{"head_dim": 32, "norm_place": "pre", "bias": "none", "parallel_block": false, "beta1": 0.95, "beta2": 0.98, "lr_head": 0.00954, "grad_clip": 1.0, "decay_shape": "linear", "train_tokens": 680300000, "steps": 9785}
MLP neurons of a small language model. Each row is named by its layer, matrix (down: output weights) and neuron, and shows model dimensions 16-207. Each number is 128 + 24 x the weight over its row's rms, rounded and kept within 0 to 255. Numbers have three digits each. A neuron's up and down rows have the sign that makes its largest values positive.
After each neuron's rows, "fires before" lists the tokens most often just after its 100 highest values on Wikipedia text that the model never trained on. A number after a token or word is its count.

L4.down537:125158103117113145141105118116095093135146082123088140107083158132136151149116127105048114171195112116135127140159108126092115112103136107148148130063113098141139128134146120134129124144136131124109073141146140127100121149103115124170129099161138129114132126093121121121132144145164080128095139114108161149140140102160159132117111119090139114129101131093151090143146129144166166118140145093112170151146150140141138106110125112151102125168130117111142113093132119058139156136146141125135117123188068085124133109121129103057147136145136090128133157113099099120146125107101110140
fires before: "-" 63, "\n" 22, " " 4

L9.down254:084140141142111128119152136164135137147153102155108116118143095162123091138148137140142177087133106110118153108153162116146142119117125124154146180129154124138114124123082130157088105118126119164153100067137136116165113129147136113135122154113102128135135132118146140136128187136130100146151176124132125116131145069106121156137194153104112191105128103133099108135158116162163134119105153136131117159144105107178075137166105131155117156136122118084168107110140124120160119126161180133128138119127132099087147159158129094141107094144097122134099101125159094127156099150129128130
fires before: "," 23, "." 19, " |" 7, " in" 5, " to" 4

L10.down375:112112166176132124135116104162145120166136077131154102128102132097107118105139094152149134150076135076154116131103130133132156100125115088129141118172118140141083120156140111136122111122145068132164039136111126121140142064109119117144118109110121132152162210118134127133147119148118107120153137117173111087094133118140126124132109171116104095108117156105152127105154141186113129118100133147140182121125129098106125140112125155155154144144085179153118134107143169139095143149117124130142149123155135158115128137140134168141116105120140103143132098147179125157131111104145121107
fires before: " that" 22, "==" 21, " the" 11, " ==" 8, " and" 5

L7.down135:148088127162182117122144087090093115095130099119152151140115174095109145086162140120137093098142105138161117112161095149136158132148092107164123164161121140125166084181181158124109141149100133107149145137145146141115074070162105138131117153168109103110102141140147105085124115149104107104122150142122113095122120131137138144135121121146105140136114117100152145165146112126092127156127128144164075122096135109159176123100160124087082121150145092085120121154123124139132130125111111158119107142149121163132161152106120127180148106115118138150165130141150115131109142148190114140
fires before: " of" 50, " and" 6, "ole" 5, "==" 4

L9.down281:118097140103147106071116089155168106114139120121127144139123130114094136119117151115143160150155102129164130081131114100114123121149097139136154096117071142150089154124164128129103160133106170108116149159156099137163144118130103138154171109140115111125094125118148097092095151101110097140133141095135136153096140134122160142139122165122117102174141067117151108127111108120133125094116122141102143092169167086108190093121054115145083112114125109094142160140122116124148126128165119106117117110135133136087122146129134122117125141116138164145116141106125114099087119109119185159
fires before: "0" 39, "s" 31, "ologie" 4, "th" 4

L4.down269:131127117173161128158133126142114101131125103170107147164158101159129106124142166121146121139133098135101099124143122089134134105152151135175142089103109143153124092173145101141142185134130108108101153159101100162117132143089128136165156138121122125119153154093140140082129154155117089173126140141139113116112145103128108146091121125134138168128153156168109128107115124138055112148093114143106134098172151089121125163105144073102115132127136185159144125105130117160137133142138111145142142132109150170130095096137177158141127122195131127100140176139125130143113099126132114123
fires before: "\n" 42, "---|---|---|---|" 22, "y" 5

L7.down281:131136090115134126100126133102147153152110138113117139115132138090076120143121107134132134132082123116174188146126115113166089161122138136132096158112108104128148122100140105152089147133139089153116011115158137156131139138122119124106130154166140124110188072178170112140155115173096151135116139150085134135099135139132094118121120143113119145144156081166146123138131137156099115130112119136153135186196127094131141129115158096120105110173119194120118100106130142130134158131121092123125116086107150109131119153136133145152111122132117129122131103113174114122122106163123100138
fires before: " |" 48, " (" 13, " –" 11

L3.down85:170084153107095133127135124142129083131179114121137113135116173179135128141133141128152120146154147135139122164126142142153150149166129123132096171129150129159099078158133109101161141125173117141113076143119119112118136140115098156149108179125160133097090143125125145129117124172138134154095138144150105132149102127182134116133108148124122124090164093121128200106109085122137090131044138108148142102090156125152136134159120119140146175166141083102138132118119133163129109104131108121110121130152090154124175125153091085133074149118114097083112101118110076149146108128103111129
fires before: " |" 29, "0" 17, "." 8, "–" 6, ";" 4

L9.down282:136113102124131159152128120144151131155108138106169136134084135096115128124096130114156121119147142158138156151124162074162125133100117093133156130140141147130123094143135172105160118133123098107142109135117087137130124145098119106140093113115085149145140143140106118153138097135136116150093141126089155125136146118128141105148112141139196148096125140098129116151164127097143141153128128139140084121111089124125144099169173144095117136077131155115093111101127099098141166136125176081050147158115131132106085148131123150113114201144138111123112076130168152130151151148117154205
fires before: " |" 29, " /" 14, ":" 8, " votes" 5

L11.down453:149167130113125120127126140145140103141124138143101112103116131090081111111122109152189121098121119122100080142134109136100112109126117121145124073144075130154087129118094132120084109148142129117144152132150130094140149106118141160140118127132112111149125132109175099141169101112126114102159121159166091110127169165130111086116096118099159133115135110160095131146095161179160105099114095136127151125107107113098083155156125130111181123130137135131130119080123132116101135111156089116179098141167127137119098119138127144146107156115118169112127150108142129130118145102075154133
fires before: "er" 43, "ers" 9, "ries" 5, "y" 4

L11.down461:136141133115093119113099074107122100148063118123104168141109116107161125137144095135132168118142134143151148165110176144143169085159086115111143144105122169127163131132099146124108112161141087097124099091126113094166109155055175130140129162124154091120125157122119100145138112128136139168118152148152161095115096163138102149088141119140142141102168126154152139108106134125158138110149142150139137115160117144126082130131146127142121170101116125090102116146095153080162146144117140086141103129128077106119113084134168131160087124117136116119145108091148130154139100145151166134
fires before: "," 75

L11.down280:129123104108102101149115144164143148144164150123132099087106137073115123108108097138141126089151107146114138115177110173178096111149157143180125092124128106074167098120123136130109144159144141110088157139120114108127157169198146137094166154133159119111088099117148109139112103095135149143162114113131115108133169151116125109105127118144147118144122081112152177154122144154114150108131171127153127161159122109098159123123140124137133114111100120109129129101139136121131138155117122138109148175130095101146118118133130148136169124089097144121177122139113102138174146141124107104
fires before: "ton" 16, "or" 10, "el" 9, "ley" 8, "ella" 6, "vin" 5

L11.down392:148118107130099124078153125115125126123142130115178105117134049114130114086087142164169124113136087090136127157115141108127102116134138123162114084157101137153116113127152138109134154128157145133133174130134141097151187150144149118130123099124087129172115120144183143163134092125097128135151099137144103149102134151136127145093119100122128116125114155143117135158146092095122131081188107118170116174130087102110105115151135102120126126145108089115156093080140113140134127140072114136144115133146113126086158122157119092148165100156117138136132115095112115112114127154110174168
fires before: "o" 38, "to" 10, " de" 8, "de" 6, "e" 6

L4.down282:113110169114105119117107138161134114115138131137144180101166142116144123082135111096154104119122139096130121126183122091162164097132093102131119122090093106105141113140142131100152127133046127139097110125088106131133119127147114159141173137144097117119122121167104113140152177121111136141143127145156156107151132142138151105133125139160147149097134162170138139129107146134126157134145118103106138124141115123096092153165068117131135101131134117112102142141126120122138106118119168106122094169136156113174167127140145116160128128133140134113192147110093125081121178128094088105
fires before: " |" 42, "}" 8, "-" 6, "*" 6

L10.down410:111106077064159131078154141158123084132189129105137115155152085109146129123109121162109159114124116127149134144103126130113176102110132100092161141174128143138143101128132104110122149133147113110130123127095122172173152103127167191100112136166143117122133119089130110129090127159118128155126141130138126103145112149166132127186159092126129146202152181146148082127093132134166104125097131162125106173167149111099120129135113124123131098124165077119138153156141128095131125097101110134112134116135133092149110121131124145101160113162128145134137167147130117117127175141150129131
fires before: " |" 53, "3" 4

L7.down461:169120165095121066097104124124120127122134129103131137083120165157157139142152091088136142141156128195102124161143105121151126096162172172131147097088152091116094116115130100118162109153161129144156142172143141137122119095148132132149147108140105153203179140138111113143135152140128079106135133112087129099162150146099136157124112150120122118145118119125134152111121147119134065079168163127112139103118133109102148099131125121121104114120148145154136144119153184145124114131150122126152127092107070153159138122135107079132094138163112125131147126120102129141116128134161133123
fires before: "s" 31, "-" 8, ")" 8, "–" 7, " |" 4, ")," 4

L11.down191:132125107113120162100126166126099138155131161194148137153090146114148112092110110139151081155144130124099126128099185133137145147131157137124058135130133116109138120107072124152126130163162164141119201093142128123109125157162124108149165176155161143088121157133127188146157125141144117128110115146159131133176126147139140149124132089117122130097119119139132149100164094090131158132103121155170114121075130127142145117120169116076146170150148107143122153135138140152111134126143133147128128109078139107151127162111065116139139122138140138161090092118101149147100113112111146130
fires before: "8" 20, "9" 14, "7" 11, "an" 4, "lit" 4, "1" 4

L7.down217:164169128143120111126057087118101124103130136149122125129113147108094129084113137142102156123145156129161116105136141190096065098090096142103111143183082135130160129096120134120124170115104150125115172099105137085155110110133155132136155098132172132155132134081079096104138099089157185157162129111169124127115131093129091118086135101152104138138150120131086137111094101106139123125139127134163121136114175161130138131153125144153136126150105122110101127179131152151131122144100085118129163115153172124130113089114163148096124144090152174087146132094125136133129132110130131108
fires before: "0" 44, "9" 15, "1" 5, "az" 4

L9.down294:131112124123112142153121101110142106168124120131115109121102124131146186157116117113141142102134108179113114178090141109156115144139133125088147124098129135129103121131123141111133135111129109109086196109143118113108137139144129093138145141096154156131145154152102146139130163117107149113153119126169089111091115142123098142147144095097144146115094138136103147048126127109130103072156121125146091135070131113119174185092129100123121122161097108143164133140134127116164089118133170095118131104182166127130121117133113162138148101131087122173121110118114166120177124151112130103
fires before: " |" 33, ";" 24, "." 10, "–" 5, " a" 4

L2.down330:122183126128126153142128133141154131155123128101109099100099119140126102131078145131118094118091106152174140132142169153143164103109144166158150128123118137158093131135156131145129148078160127151143109127110152120138117131118135102190109152120110124122121121151141150139142137139124103092128078122183113078104141119176117118061148154166155094126122157154146110169145182134155156121143124143110107074095154122107127151123164151113171119140135087171118111108136129140155132105148128106147122098122109150111177151146155119118112169144167120119098124133133154118124129126158118126
fires before: " " 34, " the" 20, "y" 4

L11.down205:097163098133126134093083126074170093069113119161163133159132132133137127056119147120112118113091121123130149149124122108121182148120126121103158125119157128139148132123147130096118116080139131135104159127123071109128138131102122075112136146121108151110082127099122114112134132115114132136197152108132119122135090122122141090150136081192140172153182155138147124105098146128077150131140144137144136135144126060079093104114112146125149122120112117124137091148152163114156135111095139123105136109146154131102125149109152132145093144124160100122096125122139122134128143117160128078
fires before: "0" 35, "7" 7, "com" 4, "8" 4

L9.down85:170116166092178139134123114135155098138118108127122100100157116141160087181145098121141107097132154166143099154116088124121148110116107179120147132123103149153147155139138096126139127107138150140145116137145154148161122138117139144167116156075141149131163144097114125130148145105148132119127156136151106089147161125145108124098141075130106112070120086148125162118100120110120138099093137134127126133135112124067139095135141112125170096126133149100120107100112155136124103130155153199164106112102101150139130140080122096154148082113128098138133101154128159132121107083118121124
fires before: "9" 63, "\n" 13

L11.down12:116160169181129103144122125126147111115120145127120129118105133119127101116132102145158122116101126148102147161114110123188145117158101094126112094093104150168153147102132150140168152103142114150147105132112105125163098140179147116107147103121140134147121078113148137131127128121148127137144168122120132110116139105146152131106096179137116180121160111123119136150158155116085123155136172179085103106133187121100128104175100098081151067125090165111151164124121138127165162120109181146096078165144125108124156153125152117104134144136094145107118125127098111136122124130127114162
fires before: "9" 51, "0" 29, ";" 7

L9.down498:123119147103109151134143105156127137143128083114150100103139147121120141123124160134161130080136115124108153130104076090109184089122122111157140144124150114186105134131088137146159130084133101167112105123115139129091183147171124119152117108143171124111126151102139095161144107105125130132137088147159142122115096119132117124134109166075138172091118157152134128150136120152151151104104115151079119097112133105137157126114164129110210124170131105146198144108101135171118132101141156075087135149101150135119112125132126120134129103124106097123113158142099139139154135113118123122
fires before: " L" 15, " A" 13, " D" 10, " W" 9, " (" 7, " " 6

L11.down213:135160137093114175140143120110121113141156109151138098160134133120082162161131105133169137083125171116138126101084140126110098100117148092131127110104144107107164126145095100164147120087148138136113094186103173169117135111153122100098101137121108155108111158143111127071148157135121158073139137135124148119176161171136135094138143136111075113122165116161142115087145150137065149123116158098133156138102104090080137115167103086102132141122116118078145094139090113101180138114144161135160136146110132135127147173148153116123107165129106111122117131154119147086122147139105112100
fires before: "." 27, "′" 19, "'" 11, "″" 6, "0" 5

L10.down399:115123157142107145144128140115089112156144107142129145134129089154124163178089130099070145119111130108140153167096147180156100138143168101120121153111130095171174111166146122100133127157120134119119102140138156144146138100121145140094111131146144131146142094112136137096102140166148110184117162132118140090142089090150165144154195100118114128104128115156119140136083131159106132131136126123129125171151145135115159178098159118123132077139150119102126120163148138113139093113121145122111104099139128135166159159098131094090146101127140150148122140138122169105157163147163133131
fires before: " |" 50, "um" 4

L11.down282:095156162118104129095128083141074125144136098150101120121132118126128116129125106134146136102112092110089078111125133171137168110120136100100068101142130165121120116169166126158179124088102150135160160158148142124129122102097119141121129120122125133118111154114149118135121130144126122147116139105110163134131102118139139148109121115095105100083153165104144137110096160079149166187117120149107132087115148092123151112078123101106120122124106147108146122085106143145150144171134143147142141170141110138097137134111103137135146116102137144127125127133118102132123179120125164132
fires before: "5" 42, "4" 34, "6" 10

L11.down514:112154143107172122138130119170088141142169109088135106126121086084122162110117124094141120154137108139126144139124117138141169125168120116127123161121105078106100145071140109149094111117177145130127096151146140104116122133130159135153131175147084129142094104142174130127145132125108117136134120110141132132087140120114122138101168140113110129107145131145153132137163171163079173089121105083126179144144098133119146149122131135145097115143075130111151117134150118097111199148132123156128060147177144127134154150090167138147118152113135112086135134118130118079131170107078133133
fires before: "b" 27, "f" 17, "y" 6, "x" 4, "ol" 4, "ic" 4